{"n_layer": 13, "d_model": 160, "n_head": 5, "n_kv_head": 5, "head_dim": 32, "d_mlp": 448, "vocab_size": 1024, "activation": "swiglu", "norm": "rmsnorm", "norm_place": "pre", "norm_eps": 1e-06, "positions": "rope", "rope_base": 10000.0, "rope_fraction": 1.0, "qk_norm": false, "attn_scale": 0.177, "bias": "none", "tie_embeddings": true, "parallel_block": true, "init": "uniform", "init_std_qkv": 0.0395, "init_std_o": 0.0, "init_std_up": 0.0395, "init_std_down": 0.0, "optimizer": "adamw", "lr": 0.00341, "beta1": 0.9, "beta2": 0.95, "weight_decay": 0.088, "lr_head": 0.00812, "grad_clip": 1.0, "warmup_steps": 287, "schedule": "wsd", "decay_fraction": 0.636, "decay_shape": "linear", "final_lr_fraction": 0.1, "batch_tokens": 32768, "seq_len": 1024, "doc_mask": true, "train_tokens": 132800000, "steps": 4053, "dataset": "wikipedia_en"}
MLP neurons of a small language model. Each row is named by its layer, matrix (gate and up: input weights; down: output weights) and neuron, and shows model dimensions 48-143. Each number is 500 + 25 x the weight over its row's rms, rounded and kept within 0 to 999. Numbers have three digits each. A neuron's up and down rows have the sign that makes its largest values positive.
After each neuron's rows, "fires in" lists the words (lower case) most often at its 100 highest values on Wikipedia text that the model never trained on. A number after a token or word is its count.

L5.gate54:506531472489503524544549535498472424521489480510493512478508481479534490511515462509513471519496489529529503461494504475540484461480443503485462483511539544470462505500492471469511487502447515509494522463517529487464475508458517519504485530520459499510459488525497526521502493531537486496
L5.up54:476510473450470529534514497455474455487536492507524495530533527451501518525553488516544515500513449476489511472507476507525480509510496473485517526524490536503491488436525469540532493503505539535511520487503504485436505474473498504527503543507458455484544490565500487552497533502507524509
L5.down54:503519524503499482537512498478511518490517508511494482525491510472525484461520477487529501513474513536480506512518487507478511486488519473516517503485482552531482481499461478531511492479497546478509519468522489445494487481441499479524522498521503515499517501522513447533574518467532473534
fires in: "have" 40, "had" 35, "has" 24

L5.gate258:501495509476470493521522511513460521459484494466509510530486518467527503507539467527530463517494444507536511489500502498509498519486458478460475519542549536483494511475497528470453550489482485538495486510556452476480487484484504537524499532511481480472509556510491500478504495542483466480
L5.up258:516535479511480523482456477477507493486521481503473538490514479498469529472520513529484513499437458485494490505518486503518530465513496477491491512508519517510498498514495531486508545493496493506469527511524467535541531467448494508536505500491505498477511461506511479492491469490491523478
L5.down258:503516488501526506481488546513547529501515466496526464533465482487501475494520510520514478546510486523556477512501508514450539539465539514524470491524459476477498491515487506476477496536536469503462532500527515467489509550515479522529466520491508485506495494516509482507516523468510503538
fires in: "were" 46, "was" 28

L2.gate402:529544515528494484506463512511484498492483530508532524471515478451528519464482459507541546506494480492510492462462440459492542489528503510474503505523489487495481493454518486502499475524524510477485497498543547500505511514477501504485506564448517481536480483517501484527513525481511469536
L2.up402:510538476488499504507501526474493479499517501507518472505486504484495469509520465535496432512470497470493513515485504511521490500492524486439441517540512498470488484519498531471540501556525553514489453516512504533528515519499487546477524537533502508540431481536518454489487559491529532530
L2.down402:491462525497491475518522512489526471531498508543568526492535490516538408488519486463505476466516482525474473443473494491460469527503522521511476473511513488513494500497493499519517494496514478498523480494518491452456510508477522491496476525524503522487531509498497511526502513514545492510
fires in: "he" 45, "head" 6, "liberal" 5, "helping" 4

L6.gate247:468489465485497497469497509558508472520502497521477491439551469491500533499494501470506513497470494537518486494518507511476452510498537539531485483514505483485543503505487481492525461514547450434514468496520545508498492483482504483481525527481498498524465486447515453515489464515514512517
L6.up247:483489495545487504535530504551458490470502493510486497446492470462483542534505544506489569506483493501487468505500505456480498479550520496541500466494526538496540496512500514484510495511490482479495494525488545538484534483492516505497500507489572519470517477488477478528514520535518537521
L6.down247:443496499472500465481542507523486469486520522487514481461505481491499496516515525483482527493540513550472475507516493478473504501483520453537500439519499490506505493514509531474525505483542489499478479524514526536526532478511503506533470488474476534462479540496510493519505489503503507524
fires in: "three" 20, "through" 16, "than" 14, "those" 10, "though" 6

L4.gate214:474520510556493536480478502502506491493467503485469513474536510539494489501518485499508530483470512526505479490485498496471494544553506496476505487510476477485509499498546527496505497516508458507527511479524488480538479482483509508515496554489516502492498525497468484492514451521518555470
L4.up214:512507504509478511472535529526518499441470505557506464511472478503499500513481491472564469485467517502507514475505475485508528507526500540482589531531506502504459526485514488508525459548509544495511505528538505480465494496486486490531538508495484526505482500513486462532500472482510514516
L4.down214:474506508491496518471486488508466486466508509513502521550525500563531535468518526480511496524472499516544452503485491497515515506519491523492484476498548484505536517487501493492521500481487535499497531485493510548518427500475479472490483507542556487521475511521533524483516514497492434515
fires in: "family" 19, "more" 19, "three" 11, "northern" 6, "two" 6

L2.gate45:476490525484494523537508476491509448484512506539466518511540528492490487484506509460471506499526517474557433495472471443487481510487457489534507542514495494516508500460489475486538482476505503479511513519464512469482428553481537551514492464465486472542501478507499539521490506513555558474
L2.up45:525461554488494490495499487516443481529468533535502519484501500516459517464516484518525503499506519499513527488523483449497554501481502515511495506505521530488499542524522544519482502488492512455517493466509505488519462509500465497479458463489478496514444484452488492471500506510457502487
L2.down45:495502495474489457502535492449486452501549433493553482472573511536492520489493484531530473536512480473552473551474519462458496499536487478540487480498506461476534483502492508490511491532480501503532492504518543492539502535491511503511532514486532478528517489467503512514507494531474478471
fires in: "2006" 15, "2001" 11, "2007" 11, "2008" 11, "2009" 10, "2005" 9

L4.gate34:524505501521498505488541477520481523477495446471527505469483538487517504480507476509463519492500473474543510473477532464455509505540514466500522535519505485493522518475482486489454485519528499499481530495512478519490454473545523495499509533569523468449520494528505495500506494520510528535
L4.up34:515482489459535505511464545522481516492462493474514497490497471465452506491501494488461492484468526512501493480494493549454504484483470477526505493493452519521480545492534466498469523491550462450525497519465460470489459506490473507463434528518501493493485477513513556450508533511484521488
L4.down34:506468491502467472515458517524489539508445492450543527484456492478516480470479517491477506506498535540464502476466483505523464510475501490478502493483506529494516486515498541506491478492471460488475534547491457468525501509552532535504486486589525473473520542522498518510509517528502493499
fires in: "be" 33, "before" 15, "being" 14, "began" 7, "beginning" 4, "begins" 4

L2.gate214:481510554499487478528454508519492502489457489462510524522504498519526461501476478522484501526478437519509480494533525485490479468473482496512511464488518486512480553457505493495460536500471471515560492497492509519449524460508500463540509558496482474507437526507510498521507514531468523474
L2.up214:527528462491473533464508502547531499443493512470466461491474527501480485497502496494527488526490484485461490552495486514504510547506468457483503459491472472516511541518482567497498502528505523465506536485537498473512522476472507491477484484477451500482483481497489569490505492492506532472
L2.down214:495446430446475486481490457517465492485457503465477522454482513466526511489497483512491522531509511503530469469465496516504547526497496484474505535536505466475546496541550472508474528502517487507476554544493481470519497491496502509524527524519475489499519490503496523522559488477529483513
fires in: "were" 13, "would" 12, "several" 9, "navy" 8, "tournament" 8, "different" 6

L4.gate32:482496501469501482490502470514497485511465505524485522462506503481513543476509453510499486518503459449520543489448495523480472513509505478533530491490482504499493491448510494519499465447496517482481521452544499472460502546459499501522537504483493493523459489535472481492492515517499535531
L4.up32:471509476512492481482490483488504440535482486544498477507469475514534511532491490508471499544473464496472520480530521462504481486498501501502485484486547533495477480497524507504498471524465509487535494468484492489492540497469499496569622500457465495448515489529474511528507486510490506507
L4.down32:475526503511482458500502500522525487474486496517510430504439477507512532500452516525509472501495525534458527458522493496482467473529535497507451463488471479481478499498516515475459525500439483476477432453521484501487489484486501472498513476485478493503466498534493511533508454447559494492
fires in: "with" 95, "within" 4

L7.gate117:512503503503493565521503519420453485503543506539494488491522513463491502546516489557516488509523512524526509484516481436509507520463479512453525524513495486515510471555490485503506526475505470499513520457527478491491406465518490484533519500502466516504521482517485514484502462479469562486
L7.up117:510501488483495566532496515490455508536504494499517477537500476483525468524507464522503481535520502536490480483508505463526522496506481492485461507505490458518497481519503483463513526512524458530522554498522498479494465472483506480558535513487467507512485504494475546469497464498482552496
L7.down117:478528492447483523508490506472504509544545502464559478494468514479486481520536507533507474460492504489546512530520445477456538464522501514495516511509525467495519455514495492504478504512525537482483539496500502471525477464511489525524502492499480457533484497523500481513498488498466511528
fires in: "are" 42, "can" 31, "area" 8, "eventually" 5

L10.gate423:490488496533485491532468511480512454492500484539500481501538495543492498500553525484536525505489483531485450513503521502483480526501497516500499500491479516510533481479533483579478500535491481464534517485495513542458477479480495449516476500518473517466481488514514532434433508492551515504
L10.up423:492498480474489545493530505449466482506477486511492491490488475508508445433530507509501485521435479487489473476497466508528492470493483506481477486477485523491463489504539512522459487474486492483506561455499483543460499467484502511509495540489515473498495544493527545508538524516526491465
L10.down423:474516486507494511521490470469489535504542499516498461561503495473516494476482515529537464481467517462501491478469476488476488482446463472470478505487490489462519476489527484489468476501504497520527462520544459537474510501496463548493515514517521484479494535504429574513506542505495521514
fires in: "him" 26, "her" 23, "could" 8, "himself" 4, "growth" 4, "the" 4

L6.gate33:519512477515491519508527500511482521480480504459490514495518526480489558470497489526519538452539499545557497529497537500502499496499505532538541481572495532510527526487477471512486505474500498492515493486482507485512528498490489530509497542500494509486487476519479485462495526525502494531
L6.up33:500492477505502524553543517489489481493517491502519540491512520471470485445516498494518498499533527519478498510501463471522472540518460526500527488493494467553464538482457495455505444440490497545509529459503519475459519527496444508529502489515543489482516514492470479499523531502487524484
L6.down33:508492473491517515481506492510489465464514500493462476510530519497502513455508490518494484532477538468487517512516494508520494477497481482474519459559535484482482507515466515501514479472505516510489485516475516509468530498448474518457505509504502507512499511529478502487501468540462523492
fires in: "season" 43, "final" 13, "finals" 8, "player" 6, "league" 6

L7.gate308:493497486494508536503493489540482535507512488495491500436508488472484493537519458490508478496475506515551489447500502495479481537509532493524473496495514506518546499498508517525522537487535478516508572493542503510515474466503504522486528527514513493503487513501504490490505469504477521535
L7.up308:509488482469478476487491517494501528495452478470476513495518507482475520508528493478514467500556492490498536521508486532505524525487476504448498518565521476542522476491545489539505520529490510493490516525521505521520494463565481546499485528498480502525523486482503490559520465469524529484
L7.down308:526446492484484493491512524468466514473479493459522507481502453473479480477536530487478474558484517559508500505501479461506534513476465504503496475551500494506515463474475492491512460503475537499464459504503511513486510466488468479519508503526476484524531517554487486454493513510512509523
fires in: "was" 35, "before" 18, "began" 15, "been" 7, "being" 6

L6.gate382:536517460506512491469512475521468487545475511471470500483479474532444517542515508553526518554499487511486497503483540523501529496524497514519525541492521522492462500514479493533483492505479500503498532510567505486469475518504505524511485513472481531519468468517518554499502482475503556500
L6.up382:480529485496506507460581502478530512478491491513495490492512499508507540549499465489477510484468540492515507513450504507471536470510451462553501466508498456509512498485519509528509526498534459475499529436458497515518523498510497467503489463507519462515512465516517511525454515490486463501
L6.down382:482509505495500474474471521435550490478544546464475530498553495463503498500488514459529515504472498491488504545507510486491536497494479465476539490473514525473486492512518511521523468553473490503484483464466555527507508502477536543485507522503456550512480528483515508535517497502528493526
fires in: "united" 44, "moved" 16, "effects" 4

L4.gate202:496492448491482480502496508507491506494476481496505514511509499500445501533496511461513510525531491500484478493511447429493484463541543492507480519542521475545500538468502527514528462508519447428524450546523522474504495457484469478486538515484519517456527483502491497482477488531496498518
L4.up202:473478474521495495459500472517503458504504493528473553495480507504503513516491532528501465474450511486488486513503524535469539533482526492539504462494504493490525530513517513538536525525477504503500514515526567521504538490527476529482505502460487507486500493464469492540471496498558496498
L4.down202:513486502509515461491530488531525467472525488502528526444591461494485549479493523531536459503500506537491467511524532515505498533489498523505514465551510468469488525532484539482512505509521501475498485473489526526479508471509498489513496511473489515518507459473493467515559501482515545485
fires in: "this" 23, "through" 10, "that" 6, "those" 6, "thacher" 6, "thor" 5

L5.gate345:502483486512463540495507478466498534450429504504486518494534533466498490501493484471554466476507474494496520487486508493472519532506489471497496518512499481507534553443555476549499525538470509518496469493468521467521481491465498486531471511465522523467514497476547497569458537467502488526
L5.up345:515471544492481521519517508483496541480490497461538507470525502501528507486527498479517510469499500537456464475494516477474500488432540489510502490497491492484522455463467462544495492501475499517517496471517470531495506522487489497477507477521490460512505528504511512523489502514485505538
L5.down345:486465554495489523520562502490484479499467501492539516453534497468543463493527513516521482511487470518478468452527529501488503489472494464474495498538504497473535486470481477525525530533490480509485499521521502501549538511515478495488484541484508526521450501517523505543468511479499492554
fires in: "he" 43, "held" 9, "helped" 5, "help" 4, "head" 4

L2.gate10:444479467491546539482456461536483500475472515512532477494481491490508564496470469499534523536477497475503505467524519451490483486510494465507463476517530508514468479496507514486529490529463456485521470467501484525546487489497495517519554476499477509513517510509499492494512496520505511518
L2.up10:460517489463503498526474460538476491465501504512486497509469477503501545510524507503527517574465491483526468480484526479498477526516502510494541496488486495449441467476488560474505509462476469473554512465512480492553516511529529525523506511467509511483492489487466498484479485487486565505
L2.down10:516464488474500463503518500500472496506530520552507490503415478438494537455486506527514470497532536513508514458532515491478476422497523487512480487499501501464462448489514509478485477460447499496487476473511488492479527518480462491525504484488479492488468511533492508479504474493496494519
fires in: "with" 93, "withdrew" 4

L2.gate42:516540524543477485500490507493486477485467486526526528511500522521544498548485512498495445496469493508481462498483479484496446463490535540461453484487525476519499482500514471478448512505495482461489522502500460493534480451497529479522506503477516499485489465543511494515501459528468471505
L2.up42:498511498496464488495504531505475502470494498498508474518513517480502506474508498457492508511488499488432520515459502477479498524497530486536491513504495492499504443493465498467515499505409539463438462534549501513529429511483533477495511492503463519522501480498511521515479464488503553513
L2.down42:505489529479488433469499517496488461478462480519515516502544474480536482533516494507503510476499483478468533526494503465537476519493538529496518508493511487483530472507477503490522497530480513516478505505515529554482519469483508485512496517492476495510481548505501515478540517551525505462
fires in: "his" 21, "election" 16, "selected" 7, "elected" 6, "electric" 5

L4.gate393:488496489494498474460519461476520452468479521499497522489523561489520487522494472480517501482494506510502466512476510468450489484520541473510497504539439505511515505502500506498534489473504536440489495502502503495557506529508544471459499476466522481513556531491531505562470511526511517542
L4.up393:497496496472546476469482446513469480466516527502523497488495514524491481537486498493525532503490493458573547540504506479489505494510487492492561533501445496515464475493475533514477502511472499508526450492521521508522458516485552533492511549520514495542500500485501500467481448515470560454
L4.down393:479521536533515467503551514505499445479491501509481471469467523515451507488482449501503495502487519482468466513465482481519538466499471519505476497476465493437519471521456542506516508471521499509496488456500480507471519502519480476552485494479496492484568524462476476493496485485522525489
fires in: "by" 44, "virginia" 9, "massachusetts" 7, "business" 5, "muslim" 5, "angeles" 4

L6.gate29:542526581519507512515498466522502527534468480511512484506521478531520541446526491502505482503503520508461471509486553461493461461442488496463519495487488509518483474508568550491488470493561465536511477487481529538522468506487520480512480522488492488515525468509519489500469489507517493536
L6.up29:505449556561472506480527508478472516491489486471477535501501480493479525463498533522543515488520510465466458515495511495494501467479520516480551509489505513493479457454508475515527470509511483500531467470513490486521487535484437470508491493498532473493489481499472531428517485473513568489
L6.down29:507499507530487462507511489519507506454478525505540469504472474511459468478491511547528542534493461478447487481472449529525508489466557505514465491528507486460536507517492522469502492487487492478488475464534571469480501476530483505466492493527540483503477513487455509510526471518501512447
fires in: "played" 22, "play" 10, "player" 10, "playing" 8, "soldiers" 5, "reynolds" 5

L4.gate315:480518490487466483478493516526490506484470475537520453522500518489490513520534473539504515512490526492548532504483505466510421492529479500555528536495488478532514475446519478522452533504504513534495459538505501524495520450471537507500480545524496515463520484514495457504504506508491493529
L4.up315:471495481516490511502518461493517526493476489459523489476507510489485488525468492540485449494573492499472531491495488487508475546494541511501457521515482487523500474476510516530525479517507499500497456527543475474533483518521482528531515470496498506517524572502520463514559519493558516510
L4.down315:489532474461522502491535502501494516490490554484494495514503504525546516466496493512413434488499544460501476528515465514473509521551506519476466499485462487516523522498498547502480523554522483515490510473536497500510562492468505476501500473469492497484503534543506486497485480509533506521
fires in: "white" 17, "by" 12, "as" 10, "while" 7, "became" 7

L2.gate296:543547450506517504486515515534501500469522456506524486463500535480541502468510461509479489514501508487490477492503474480512547487534496470484470479498527465531554533494493486501482447494496533501518569525510499545509465484532555540480495511484512514484494501522519500508498523519491545509
L2.up296:530512464488507513500492514528458508468538459498498466527511513458512515494491493470482523516504507472531510469503503544496500496506452488455499502517519490490530514492466486522455504473539513469527518574507475547472464492495516520543455514522520500509453517481505468494530506547491525498
L2.down296:530459496525495491490502554526458492505481469494507526467491517473506472448498529472456507472491513473551542489534501506482471526454515456502465495527497498449542488531495509487496499519544547493480543488463465519501538460550480524504483491553515489486511490508454547485470523494490493516
fires in: "before" 25, "being" 16, "began" 16, "be" 7, "begins" 6, "beginning" 5

L2.gate133:483498480495516579486509490521454452491498512511534481454536523465526467479470462459470520465499532520486499484509517482513467514498473515447488482513496505536530480493498461515478533528492469494491483507520529481463509484523552479557547497512489536452479523496476486492495477498477489489
L2.up133:492473545521494489474535472524535504532515500521492469481510467457518494481509459516533514521510527502482527504458526497507496495532509536491530466501456462464503496529524539445471503505521530543487512503516492552534476489534496466517518529548498501518506495484518491502481511461502535529
L2.down133:462492519508499530419495466489470484483524553507529516437528483517485518519539522493506482488498465508499470479489525472461477475527522506484525455499477454509531488491478497494448483515478483528515530481534480507503516499508492489493478458490502478531466506505489509491481474514504513517
fires in: "are" 17, "located" 9, "area" 9, "location" 7, "local" 7, "formed" 6

L5.gate21:523504496486477472534509490545477557507469473507481519500523508511528514542491454512517487555513528506538485523509506466494485493499507481507507490480439516482467525553507467530443532481455467483538527492535511492522499437522504481523505501513522512513518497527527519496483506496486487498
L5.up21:523537524453503486535488502495507508502500506498498493499515483453476468506506463528521479515528518462535494444516478471524455485436480453507502503498479526499503478471507565505579481537501525475526467527501523554489506536539479547465544468510452511488509493482478507490529536501505482540
L5.down21:509539532458531514513476490504490511488492436498522503530505463475483548517535465478493510460497483458484527474488482496503502486529509496502495533476498511469498488511488526489498436506507515480512501482461479514512498486519497548511538506539477520485517516483462486466510482530459487479
fires in: "these" 30, "sea" 6, "seem" 5, "several" 4, "subsequently" 4, "type" 4

L6.gate424:528520512474481521521506507480487493493538490531521487518525513502495467508492460510500528492489530493572477532510501519508483501498520464518508513525468509497494503524495548498486491480481481483527550470453515511497482453521490519468574514478526510469533461509522467518486491512480491508
L6.up424:516483502489453496506501535564495515487523495489490455515502454491516514525478474543525510487519486484491538489532534525470486471449473506521498539506524477512484454453523497475472505526418495484504505482548483500483541473500493550485503508488530527487473517487436491495509479513458484487
L6.down424:518465523479512511523501549505585522536506473496540499495500422487463487507526523507513487525468529472488507555503494535511482492492490463510488489515507516506478512526505494479457495489462516525536489525534481493495544488501517507498530492538494511471495500476430521517528515523506465462
fires in: "these" 30, "ve" 5, "votes" 5, "discovered" 4, "subsequently" 4, "fontaine" 4

L2.gate66:483448490489529470490495457513474508466503474533463488466518509484483521520523455483552515529505513497458504478499462495505501457519530530501534506538467508465465539503505504497505503518547513476517514545482501505545489518494536489463523519512523537507539517452458488508455483497478521479
L2.up66:453472525502488501545466466556485523506491501517495480507522491543472547520514471470506509549456472509519447429541512487452502477533522497500529484482518463484475502492439519501480485501500491536505489562479502558476504503533534524496464480471509522515472486523505507496506507495486512450
L2.down66:509437464517512473530530474525488502488468515499494531476540451516502534517521505476505507526485538488477527467509506524526521495477522463515498462526465515501497516512488480506497482477511497481492470527489552494485497471488504518539504505470497486496511499470495497494503480523499491520
fires in: "this" 23, "while" 7, "that" 6, "three" 6, "thacher" 6, "white" 5

L2.gate352:565506508492469511478480511519500515472478461516561534511509509508472482513490488518510444471509504486463508488517531524542514500477513527486513490506519528533501517492480455492433490498468472483496496478548481459476478492488503446489542508523501513508491447526539469541534503518512498538
L2.up352:540482480508485493502522490530502497451492449501501514527496506464526506524485533445485520490535535498509519534510492500517450521481528497474521527509478509526540534490505465470466467518457513503506470490477511480503471499492549461500500558511545502495492500494494500490520478530514480538
L2.down352:503475473456487481484472481470502475485469414513489526495500540516491494508468529541525472521508459499488493497485500531507493525488505480508532492499484474502511498492471454473502514523505520520508473468506536453457510457451503479502474480502498482495512484513489475518492519549475529514
fires in: "this" 48, "s" 30, "election" 7, "elected" 4

L4.gate424:541541485516461497483498523576454488487483483493536498510490514481451488498526481484473493486479469480524471498495509546480531511441458480515475498510495526503500537505523508519491496480507519467526515508521478486450498546490514497475500509510507523511496500497488515484455479568528505490
L4.up424:483505428504504506463542479507463518506492497501490474495516488499499507459491490512517475512501496462564541477503508499512476503486485461510475492505484498472555511512455503504482510506492488503515506530500490449504484479512548503539502542481496497466513445467513488536516499491499543525
L4.down424:530458498479467510509524533501474493498481473480532522502523481461528462508523535498517491516457495486537499453503499519523531549494463508502458515487486541451529503514476524526510515496505492443447516514513520522466498512534459527534526506554510500497480515484501494496464512502497494488
fires in: "be" 67, "being" 9, "before" 5

L7.gate324:475487488481494541521479515483478500449474476474530487484516493506455471545528489507501488488489480495548484506516513461508515524508489505510502496559531526524503508507511516512475504499531441538503526508547505495469447492499469493528526535496496493519509476489496475464487476516520572516
L7.up324:511509486441504541519509512514458496474511464483527492478483458488479459556546486515474471528488499526522486479556510506496501542489509473514524494551525541520521484483472473487561537511467478531449502512563478501501494483518494539537543539519475471505486474525495514499465469506512537531
L7.down324:472483473443467492524502525497494523479511507441542494467474467461474468501545521562492491492482495509549490490534497516471495505449511505493507497516544490501509488501502533485505509514503505489440512499520503489515513499556493520560515480529482473487482517556496486500524480495504507539
fires in: "were" 40, "are" 35, "because" 7, "was" 6, "became" 4

L5.gate174:488503494511494488464508492515483453450479492506482549481513579485435495493494485514533487491508498486505500481451540485495461505505498494551546502525471444526527522534488504523517473506514539509528487483510479502518487526493496514479469499448469528499478516512472524456499461519513495490
L5.up174:502495524512488463495498481531516481471440476512461535506490521522487490493500470541478478529494488478516503516487527481493458462485495497510543491506477487504490520532556511474525446467499542510517471486524499492521481485491500508483499524464503517554480519522483526485473476523532490487
L5.down174:495497540509501534470461465510470495526527515484486501500518527520479434509511467522523467497500496502511503507518528491469497517516495497501525474531467499499532475533502464467508483479503544475470483493487475489515494506504479508540502507490491514491490530536474523488516526491506495515
fires in: "two" 50, "free" 17, "three" 17, "creek" 7

L6.gate47:508572491505488508476496553450536504456464506498482509480509516500501565514478481527518477504484512482498510502477519537506515479492513495502519529523498545483473496537535468555545498511531552481441460503506481490508502508462509496492540527466469501491502465522497462494437533480501503538
L6.up47:480516474505512529465503539541498490514498469490505520460470512430519472538529545556516511480509459471484542479480518499512503480495512481538468520451504507468482491482473497520473490506493509486490509461494465473523439521485473470495541489483528485514524492486519497462515490481501519472
L6.down47:499512470502497464479476484522504474471485503530505460474516498510451494467480511515543556529513460495497524515518473520464508474497522535483489534480445496494491467489509477527520521499512539467453472549533474497504524502480537485489478499479505518482496502488539469518493473517494518497
fires in: "of" 43, "and" 11, "muslim" 5, "husband" 4

L4.gate100:529472513510487488541508532526471530483470474532483479470511468479505506516500491532485489521541511495518471459450506546513490497492466493536515537482504475501437523530533494503473531510489516451485513540503482499456435506489531488479466512492527474488484526489516522485501478478539500505
L4.up100:480494484497493489488515515489485507484513481496484512458511526456486511513489546529507536520579536468487531495510509502543500517532546478492495511506526487501509485536492516490508503513462542533463481528454497514517495512528566525528498480466506517440534507481500480512536514510514471523
L4.down100:529457552464528487432467507445454476496494506498487503462537523522514454499507493508470471511523541496526503469488549510490466517506458500537514506495507500495518502510512500498495524513504494481460504519527524464489493490451441499526481478480521477495477548527493497474515519466545452481
fires in: "as" 69

L2.gate189:494505508518522528500476465536535478509448531516504510456533490472502519441515481475480535515538538484523480433506499490469490528503456483492497494451543492485538503473500473488497491524530470450493506524456494522506460492507500527484471515498516519541515556449516463475498475500509496514
L2.up189:525504490501527538483522540476457505471499500534494506505539499484459531432526538454484483493516502549506512519501511493512526550524503479523511514515529448450481492484509494464533501478501499506501506539497466494494464515505518503500528471469454510503571506467485499514482481503486498535
L2.down189:477427483489480504535541485537466511530501504480503486465454528491482485450487493499521494496513494507540500491479506457551492482491498547511514552492535522499482514496543494456525476488463475478522503481495458506455496442483476511540535514526489508467518505521445508515503504517475492513
fires in: "as" 51, "philadelphia" 5

L6.gate170:490524484491501484575523541493501494498504439501503479484476508536507483527507495543496507496498494524543452498511459509492500478449499470528507495483446497478483471472493464531480529515466514544475448531472498540466516463469507483498532502483492568500521517496505482481487484481509481520
L6.up170:498523524446528535506553496478469472496512507506517495491514479467514533497465486528491550538501531527495513503482503490520498498519488485492525501494454550520524476464509550474516506476494490508468475522521481481469476518481483493496529529476497472468470480506525514492513494525516514512
L6.down170:521476499504479464594515505509473523538470507505486475467472490477469459510484494510505488449490513483503483549477489507497477471521489491486444484426525434512460470510510524502467543475490516489543503477508441513512475506518513484506479513479489500511507514502460451476511482490509477479
fires in: "who" 39, "have" 7, "equestrian" 5, "has" 5, "man" 4

L7.gate222:548490539495504497525471470483489492516480534485489494481514469476500494532496439492539524440457550525527535504481483476528502496527470523514529500514506532473472494500495470537474476525493458502542486488494508521501469528491532492495494541482476516525479478494512461485491490481548515476
L7.up222:536500534496491507473481485502524509573506538500485436496494477483477492505508480490499522464493580501522522525493506525500478510548488482530533500473530511473496493498492532526554479530498502453516481478516530502546511473472493529505500507485462479527499529516498473464464481506501519456
L7.down222:531508490461488463523478524517511493486464516512516486549477492513495466489537499508449535555494498488511476503476468519474501502526516510494520541463510532476512521497500523505544501545457483486514509525458534454533473475545475527483470491459448475521500546522492509482479520469465464501
fires in: "united" 57, "received" 20, "south" 7

L6.gate365:513482493480500493461522506495480471482474480498510469480537511481543492467529479489529481465463447504539507496516493503505503507526461500464536519558463509540509520471517531508550500538478481541497491539500483472470494515489517512480512529478513500473478465505519494505462505523518493499
L6.up365:510465574521492515493503490514492528506517507524512523493515472511509494477485485520493507489482480523494486443514525483519602484450510464435500478461464548514509511494512476550505523539472462484486513523532497525509514497489505477473507509536518484458470482523509530528494470545512493513
L6.down365:503509476495515475497529540482526522498515467465533529481498471505524464508486524504540472492523495505479546469498499488486510510445507539449507460510479516521474499489487495487516517526458439471485502533472457468514537523536534458475515482501500508484482533522526508554513516505508474543
fires in: "he" 42, "help" 5, "held" 4, "head" 4, "headquarters" 4

L5.gate423:523511500509516509502466529527481500491493489488518484532476484527554489462476521468516561519506529454483491543532504535516502493506490499477493520476480465462532500496490494493478524511492467453570511461523469497506444478532459463507511517482479509486470503485483541514481474535539483479
L5.up423:551497461516491489461489480515488434489491502510499528560495501533526462445477501492496507473493493482498497536515528517518495555519478524453505477491504471505554485520471462521508535484484473510574517502490535468491505455516511494495484465491488498514464568492540559492508530491494515528
L5.down423:484506462508511495508517500526521487512459486508495531484504509485501488495484526467512441489497467539492495496511521506517497498478493531482466493484500463499501465512516456504508509501460519528495472537504492489478463486517493471522458493488455432497502458503444474499546520509473498502
fires in: "her" 52, "his" 15, "him" 9, "american" 6, "railway" 6

L10.gate197:487498510463497495484490501449470467490462477520487490547461472477513524488530475540507505503487522521518489470556511480493496512486484506497504468496464520488460470458504489518476472478476450491524506508538539512511478503460513506474544496545471515474484466528536497475509487518526470506
L10.up197:560527513476491476514536523532461481505521490533497541521485475522457524490513487521516532459526493512525472510496475476488480523493509480497504531460504513482436468490512529521506502470505509461532488522550481509483504530490559537473505549498552474524498492502471508521500519503491554517
L10.down197:562564507487514502559513526486489558527495488504456499531438510490500468480516502496528510485512476497499523520479481514486500540495476496530486483468469510448525497476499491498487501519453521424472513488498478533512446521466495499490486500489528484507501463503499505489510551497544512488
fires in: "a" 18, "with" 15, "have" 11, "as" 10

L6.gate339:496506510502461520498498464541488469514486495472462522535509475530526536486491481509491478504487456524572488492524486468488508516466491496491531488496530489488466519514519480518484498508487504513549523495563521491479475500463494505489558490462466540496515506511508558504494483509525482491
L6.up339:512486506484506488451516480556499463473460489520441547505487475530479528493498505495518486514470435487514488509529513497470495514518504561538552557466519479529487467448480506525506476498484529487543520487538500472469505510472511516520493538484474508456477465502515523492466519488506521539
L6.down339:476474471521526459518509476476513458514504486475462480505498490524506490454492504492539514451462524461478454508467477519458483504522487534514496496519508515460467467477492510476496459501473496472448495518503500532529478532509528541519527514493489467523476487510492490514498539491512465465
fires in: "000" 16, "2006" 12, "2005" 12, "2002" 10, "2008" 10, "2004" 8

L4.gate1:495496521493507519488462463543490519471455476530482506472496487512479482481519471537537546496485502507518513455485487465450517510493498498549583523448508475526536514445484516495506473489467495471565512505519473539463508521495521483504503527501501497494481527471490473490520496520484473526
L4.up1:482467490484523438541501488502500502508505499523498513503502490475521500457480471529497512485530501497498551507477496509496532537508497496499506509526523518472540507477505476489517506486433519518540513531471497526547516491498530444519507541477481493481508532504524465527522486509531477476
L4.down1:497518510510488471460470474505448482497503501487511578512487443511518466490539469501527477510500516454527507520506519486477511501506510531504525506508520528497536498470493555449488439513497479458504483449497485488481467509506492492486518494514523549519479533490480539505515455474490506506
fires in: "but" 55, "started" 7, "square" 6, "as" 4